python train.py --n_layer=9 --d_model=160 --n_head=10 --n_kv_head=10 --head_dim=32 --d_mlp=320 --vocab_size=2048 --activation="geglu" --norm="rmsnorm" --norm_place="pre" --norm_eps=1e-05 --positions="rope" --rope_base=10000.0 --rope_fraction=1.0 --qk_norm=false --attn_scale=0.177 --bias="none" --tie_embeddings=true --parallel_block=false --init="uniform" --init_std_qkv=0.0588 --init_std_o=0.0 --init_std_up=0.0588 --init_std_down=0.0 --optimizer="muon_variant" --lr=0.00628 --lr_mult_o=3.0 --beta1=0.93 --lr_head=0.0068 --grad_clip=0.5 --warmup_steps=200 --schedule="wsd" --decay_fraction=0.613 --decay_shape="linear" --final_lr_fraction=0.0 --batch_tokens=32768 --seq_len=768 --doc_mask=true --train_tokens=174500000 --steps=5326 --dataset="wikipedia_en"
MLP neurons of a small language model. Each row is named by its layer, matrix (down: output weights) and neuron, and shows model dimensions 0-127. Each number is 128 + 32 x the weight over its row's rms, rounded and kept within 0 to 255. A neuron's up and down rows have the sign that makes its largest values positive.
A block is one neuron, or neurons of one layer that tend to fire together. After each block is what it responds to, as a language model described it from the Wikipedia text at the highest values.

L3.down3 [ 31 126  89 164 185  92 178  89 116 130 112 183 126 120 106  90 175 141 113 137 171 141 133 147 141 114 179 146 162  90 118 223 121 114 122 111 133 127 119 162 185 116 116 142 122 132  92  92  41 145 132 181 166 122 103 171 120 142 115 130 110 110 213 149  87 122 110 142 163 132 116 136 175  91 119 179 155 127 127 125 119 108 104 135 162 175 129  91 142 156 119  94 149 135 143 100 115 110 103  92 172  90 116  95 148 126 111 157 141 172 146 180 126  62 179 161 118 175  91 123 181 142 117 204 105 138 163  80]
L3.down28 [123 196  86 107 145 164 157 131 156  71 160 109  96  69 147 124 134 155 165 129 149  94 116 117  98 100 179 131 146 177 105 148 134 105 155  67 132 104 177 105 143 127 123 120 138 120 154 136 125  97 126 130 121 120 167  93 110  68 166  73 159 105  86 100 134 130 138 125 118 148 136 166  95 106 145 109 160 181 129 135 165 101 110  89 181 113 127 150 158  98 112 145 114 107  78 185 161 131 154 146 112 128 158 109 104 126 110 121 144 111 144 106 136 229 121  96  86 171 136  90 132 107 115 145 101 142 121 130]
L3.down60 [119 120 201 109 122  97 202 148 125 144 111 115 125 157 135 104 131 111  81 140 108 157 151 109 137  26  98  94 199 151 124 141 138 165 123 114  94 177 130 161  89 100 147 102 137 124 127  94 131 103  98 121 155 128  90 104 176 105 131 108 129 138  95  93 171 124 101 181  84 181  93 182 139  89 131 150 120 160 127 127 165 193 146  94 152 157 130  74 160 179 150 209 147  95 132 130 149 131 144 156 179  84 105 155 138 146 133 145 131 113 130 152 154  90 118  80  97 141 140 167 147 121  67  71 121 119 109 137]
L3.down93 [127  96 115 105 105 110 133 159 105 156 103 120 137 155 202 141 123 148 138  80 157 150 154  71 162 175 165 146 108 193 115 185  48 100 194 159 114 197 115 176 116  99 109  93 110 130  74  77 138 166 165 171  59 125 119  83 121  95 125  94 126 143  92 127 159 125 122 133 127 105 122 116 126 158 137 154 148  89 120 112 135 137 135  97 142 117 156 102 141 120 143 158 131 108 112  99 145 190  97 138 112 153 115 130 193  90 166 162 101 119 137 132 172 101 180 145  78 164 130 105 173  92 130 181 108 141 122  99]
L3.down94 [130  82 168 176 141 195 146 153 128 174 106 124 148 132 105  65 138 186 217 124 109 206 183 139 150 127 134 109 148 117  62 124 110 130 148 118 134  91 155 127  93 132  95 122  97 134 206  74 137 119 110 212 154 117  86  96 156 157 143  97 184 148 163 106 166 183 174 135 117  93 135 130 121 118 121 200 134 113 129  77 118 150 107 108  64 102 122 117  83  87 129 122 166 121 121 101 136 116 135 178  80 149 115  87 131 137 177 154 169 145 106 108  75 126 159  94 140 192  85 163  69 184 125 149 143 157 114 129]
L3.down191 [142  89  75  93 100 140 100  85 107 123 106  82 118 164  64 104 112 133 134 103  82 106 131  84 126 144 100 145 120 178 120 118 142 119  96 135  43 157 158 153 114 144 136 176 140 101 191 111 127 146 211  84 140 120 160 157  86 139 158  89 128 120  95 158 138 167  98 143 167 126 106 156  77 131 159 159 135 118 118 135 188 135 115 170 132 122 125 154 200 116 146 121  95 159 115 142 131 196 121 151  88 145 146 125  42 120 169  67  68 132 137 158 149 138  64 120 134 159 138  99 165 133 146 146 147  87  96 125]
L3.down229 [110 163 152  86 149 112 168 116 106 104 154 174 132  90 111 197  95 164 120 149 103  86 107  83 121 145  94 222 127 170  98  75 119 136 119 139 138  65 140 147 165 108 121 161 127 147 178 145 127 123 116 177  90 180 168  82 108  85 100  99 148 113 122 145 132 124  70 100  98 117 143 151  84 121 134 100 170 158 121 167 173 182  55 112 134 118 204 136 113 133 141 147 130 156 120 151 121 176 136 139 164 119 155 111  74 134 124 104  78  99 172 141 126 145  85  72 164 162 130 138 167 130 135 142 132 159 111 122]
L3.down271 [143 134 159 165 152 141 166 135  75 161 123 150  90  91 119 111 115 188 112 123 108 127 187 158  50  51 152 143 161 173 123 186 107  94 108 123  94 194 125 142 120 141 130 126  90 100 138 106 125 142 169 150  73 120 206 133 110 147 144  82 149 137 131 102  96 117 128 121  64 135 133 128  87 117  99 215 161 145  94 142 126 143 166 147  94  98 149 160 162 133 184 121  90 212 170  49  98 127 127 117 131  85 137  92 134 101  69 107 130  88 147  82 131 121 154 152 113 119 130 144 160 138 115 164 113 114 122  86]
Copula and role linkers

L6.down293 [159 148  84 118 100 120 127 139 188  62 133 133 110 118 162  97 134 129 143 122 147  61 187 119  95 147 135 105 171 203 173 150 101 125 129 152  95 120  63  97 108  95 197 159 168 144 103 108  50  87  96 174 155 119 138 157 100 177 150 125 120 157 174 140 107  80  64  35 176 152 107 150 140 167 107 124 139  52 135 112 107 111 131 120 183 139 169 108 106  95 115 140 125 181 123 145  75 132 144 107 149 125 148 115 109 158  89 141 140 150 143 194  93 103 161 130 156 153 153 144 108 148 171 106  89 118  93 186]
Mid-word fragment pieces

L6.down110 [119  94 197 133 153  84 148 139 177  98  99 120 113  98  83 174 127 117 120  91  76 155 173 110 130  73  94 188 153 144  85  85 132 105 112 179 102 138 109 187 146 141 112 129  77 155 184 120  87  70 144 138 140 157 119 178 167  82 122 116  88  98  56  87 141 146 110 114 185 102 148 113  97 128 165 120 100  98 116 136 105 153 142 129 122 124 155 130 116 150  97 153 154 173 115 146  56 116 140  89 156  78 110 160 191 114 103 176 182 104 137 130 126  86 132 101  49 147 164 114 134 101 149 110 143  97 110 102]
Main verb after subject

L3.down63 [167 100  83 202 173  85 160 140  73 175 147 113 115 134 106 114 217 135 144 165 170 102  79 131 163 135 125 103 191 133 169  95 220 129 140 161 125 129 166 136 103  94 155 107 125  54  94 154  64 141  88 158 127  84 147 155 102 151 102 143 116 127 164 150  85 101 136 126 104  87 122 118 101 112 103 153  96 101 128 170  99 155  81 129 140 137 132 203 162 134 138 152  62  92  93 135 146 131 149 138 113 170 119 103 182 103 162 105 165 130 128 135 115  98 166 131 158 112 139 133  83 110 135 149 160 135 118 206]
L3.down117 [135 141  98 141  84  75 124 108  75 129  94  98 164 114 127 133 124 196 112 117  66  70 150 124 100  58 143  93 167  73 157 188 124  90 118 136 138 169 147 163 116  95 103 138 171 156 127 185 107 165 132 124  69 134 121 156 104  94 154  68  94 150 109 163 130 124  86 102 170 185 132 110 193  80 145 140  93  94 111 128 140 100 125 167  73 112 146 185 132 223 126 118 104 108 209  89 125  90 115 137 155  91 142 151 132 112 134 140 124 188  77 165 160  97 147 148 118 135 166 108 143 130 191 129 184  99 166  79]
L3.down155 [107 152 122 119 159 165 161 111 118 145 151 168 131  63 161 185 125 162 109 104 131 131 147  76 138  99 172  91  91 140 161 108 184 120 127 140  60 120 166 120 113 124  74  77 159 104 130 116 119 100 147 101 135 164  99 133 107 134 111 162 128 132 141  82 140  84 111 143  66 157  86 141 192 167 127 154 102 148 113 104 118  72 155 158 178 140  85 120 145 147 114  67 196 188 144 167 141 147 198 105 165 191 107  96 135  96  88 143  86 133 142 143 146  65 154 120 148  87  60 163 166 194 101 157 178  99 112 119]
L3.down192 [153 128 109 129 151  61 105 108 141 150 100 123 115 121 142 105 155 143 115  96 110 116 149 122 165 153 151 186 143 116 147  85  78 109 141 152 114 133 169 160 127 143 137 144  58 147  97  88 118 225 113 145 157 165 165 149 122 137 146 147  86 107  91  97 147 115 125  99  84 128 167 130 143 206  92 109 223  79 110 160 150 107 175 169 108 131 142 161 105 121 132 113 126 122  74 146 146 129 196 124 139 167 105 152  79 170  84 132 120  77 120 167 137 140 101 122  72  99 118  91 182 187 121 120  67 131 146 108]
L3.down203 [135 157  91 105 181 172 156 106 164 156 149 130  97 129  96  89 115 147 118  97 189 143 252 121 113 108 153 118 165 150 119 145 126 138 103 144 127 106 164 156 141  90  90 129 140 151 132 100 155  59 134 140 151  67  95 118 116  55 119 134 105 211 122 112 127  86 163  87 190 144 205 136 107 106 154  82 171 120 158 106 119 110 116 142 173 110 115 122 145  48 111 123 124 167 165 116 103 150 107 149 136  99 109 148 134 134 126 121  99 119 156  52 155 116 125 147 158 121 104 176 101 146 106 149 152 198  77 157]
L3.down205 [170 118 116 169 145 138 181 115 124 131  82 108 141 141 167 155  94 130 115 133 156  49 122 126  76 106 111 136 155 109 102 116 122 127 172 165 120  42 103 164  89 129 113 165  99  96  57  66 149 159 124 117  77 133 104 148 185 112 137 144 106 131  99 148 135 142 104 145 157 101 150 184 126 121 146 126 147 177  98 142 129 156  87 145  82  98 119 122 169 162 140 156  96 128 127 137 137 106 113 120 117 151 152  97 131 127 128 138 147 193 102 125 131  97 132 119  99 108 131 114 200 180 120 157 141 130 105 119]
L3.down270 [126 165 123 150 165  95 144 121  90 178 191  80 119 154 152 128 112 113 172 148 135 114 138 105 197 128 133 111 110 143 146 113 139  65  69 106 101  75 135 122 115 145 102 107 175 153 133 177 147 140 147 118  83  65 135  60 165 127 142 102 158 111 119 124 101 153 161 151 132 113 118 187 188  77 151 152 126 146 172 155 130 105 130 112 145 137 157  63  99  62 142  99 132 116 164 101 146 139 111 114 143  66  99 132 140 149 132  94 125 116 189 193 168 117 156 180 174 126 113  86 140 201 129 146 151 182 170 156]
L3.down282 [113 192 125 140 185  82  63 137 106 183 111 115 163 123 104 175 119 120 112 135  94 142 101  89 149  76 120 119  99 158 148 145 114 138 160 104 159 133  82 136 124 155  71 120  67 120 110 112 123  94  93 137 105 144 118 163 147 121 186  71  80 150  92 152 135 119 110 124 129 107 138 112 179 175 114 143 206 112 109 142 109  56 137 130 179 142 200 101 137  34  96 133 111 111  94 147 168 112 104 197  70 138 179  91  74 137  70 105 166  89 122 107  93 158 153 153  84 102 174 112 142 119 111 157  88 117 106  88]
Word piece after initial letter